config.yaml
norm_eps: 1e-06
beta2: 0.98
final_lr_fraction: 0.1
doc_mask: true
MLP neurons of a small language model. Each row is named by its layer, matrix (down: output weights) and neuron, and shows model dimensions 112-303. Each number is 128 + 32 x the weight over its row's rms, rounded and kept within 0 to 255. Numbers have three digits each. A neuron's up and down rows have the sign that makes its largest values positive.
After each neuron's rows, "raises" lists the tokens whose logits its output raises most directly, leaving later layers aside.

L2.down870:193067090126137162143078138138156153148135051120091120120137147103167132145168143105135126122130137154131049169125099152165155124112157089161131156188111103124147148155070185134146174138115062142139130142074136085137076161069098117069106107118187180115112123096142109140145135134124138167089103189132120137198104157144160101075110146095129161129157189130069085099161118165149134132185162120127095113120130158083094121113109133123102131152123101164132158149131156139113174141154162130140177104131127135190148181178101117170129139154128115099082120135111137164153128063084148155
raises: ",", "er", "ce", "est", "onder"

L7.down57:077122119081139139106111072121054186108114136167145181103076043081083109108188170159102152178097091124113194103166113092139148164122134096130128128192143123122112137116095097145122186159091138093121157091152108091167117151126136124164190140118110101177158180110068155140133191118105058122115151114087147096135136121098148165121124070128153152097107100104109146127159196120154123111090088095118091117089137149164122112159111090106129079119159130129086083111156156152136141058074096198091092103155114205108111135132115157116136093162074093164177145146181134105074159145199136112
raises: " draft.", " men.", " City.", "ism.", "'."

L3.down1429:154111117102072139175100158118084127077111138173139145129067150148111113136182131184110174157133130114144122060226141116108094086137175182120132165108148132067143122096091129146115072145113182108134096132148097167069180130139162120138141127119125119137109092124157132127117103084149154099138138139078139115160093122165135153144137123149130116100109067107143123147139095110154141163147112134124149138147160190136180155122136155077129113127171122087124215137163164130066121134083111151089105123098103141163142142087080103140132154177184170171193022126124107128133170204069169124
raises: "50", "17", "32", "44", "45"

L7.down899:162143183091144153075176093102165148106134148094107144135166064166137125203090097133168173138097205083173115095067123149100080105191125148178123160154131144117148039109107098111130159117138123138124158165103114111148184113146134106105112090130143157074113093062157124101180187165134094123145120115046107077145131134130134126155106147146127069122138095156128126127166158140122130157120140133164149089100116110097084178135154120162146131137134109059168163112078130167140120101134148191168136134096087122123072089084114125097119148081107077133075148161097207149141170098073124125
raises: "est,", "est", "er", "ness", "iest"

L7.down442:126159189147079125168123152127090101165187096093126120093086150145171126142135041160130067160194123085126084117140118008129140125111067137106122162122193055133187156138133137171133099119133139115131111123184119133136121129137161121108159111133093076149118156105126188078138163052128123131085092160137136116109129139126117154105077142116120116120154094159175136124150109136150163101145102117135141195101118145122080138191194172102163075131100118124099154116125122129098122128174180081129140090163129095125130123136149126135105137108190192169145155152128156116093076177176133133
raises: "oy,", "\n", " Location", " Notes", " Pos."

L2.down342:144150178115062090175117106146103148102142136150171092113130083167134092130107121192149166072123174124117111136091120169147096127133160134112112114105085181141082115155110225157128156132151121067198075092103133098086116142123155232071145122130173144147120142084132122062112081125118141051083132138113112109194055103077178130130124103157072069176184142126123141113132207086129104163068073063145095133078086147076152132140122108135128116199115133157105169148120162093126118114148229115106122101106118108100103148187087116135044116180145164102149075171083132118068133170143082104
raises: " £", " pay", " money", " paid", " $"

L2.down115:096091133163108083142175113124173124092155142156122129095103137112097122164106147158108096104139108150119072156146094114172098166063133153122126155143098152114049108117119108144127061174145078106180173147141110107164115154108131087158157123095085121140142159134116152139146114128174080056090084192100174152178084145118061096080092093165130100109078081122177100107135150109174114097177132188135106146110176116079128160094135168093077125076138122154126152097125128122160115090138156197127101091131101134083117113112205129168123116140159143082154152101082118121113109117080149064
raises: "ised", "istic", "ists", "ized", "ise"

L7.down281:154115128078103152159141187111090169096096175179112104206151123128136144097148107116155123217136143115132128099118105161143115092087072093123165102110073154137132116160213105153105184142139149106133097142116113093119032141168143144168132090150138181114140085125145141139148112141161090095184162111148129180116127129101091115138175088100141137137067155171110161120129124060141109171091113163144116127152092131196141090085108129128111105140120147160119070116189191092176122096131091119110168109183132116160054159087142135184170135136118116192111128115125132171085149114140086134
raises: "e", "n", "N", "a", "ni"

L6.down873:105151105129097075173124124141167173087149126074163157132163144169132148112131106145196079140137210101133097073151137100083157102120155139077133142124133087110120067165050169090122161120143151128175146071115118095062160124156134147097149141142089120087137161112125128115109138192138184124160116123123101177135162090120160128150084090139159104105151136084213135065138168167139110113121150130165085110125143143099069121133109144145118208122100142097144111148157176156134115133114140095157102137118113144126113139143171147077121104099132094097121053191183125149136108090097113111
raises: " buildings", " adjacent", " square", " near", " buildings."

L2.down15:157173123163125185143168082194155127122147194183109156164057142168095160129136131149198143136125132119203147122080064128106141081157132102137112098061116126144116146149096188124184142182125137116138133142112137158139112114062112152164096135059139176122187112175187132126056171094141078121088142059064095183109117145197133106023093107132114190162161148125059083145091134160128124105114193182104115129066121192102110120138125084110076141153123106167124147089134097111125127124117095112095116102173172114155121148142148107178097131167173104100109115109110156051120124081114144134
raises: " death.", "|---|---|---|", "|---|---|", ")===", "ra."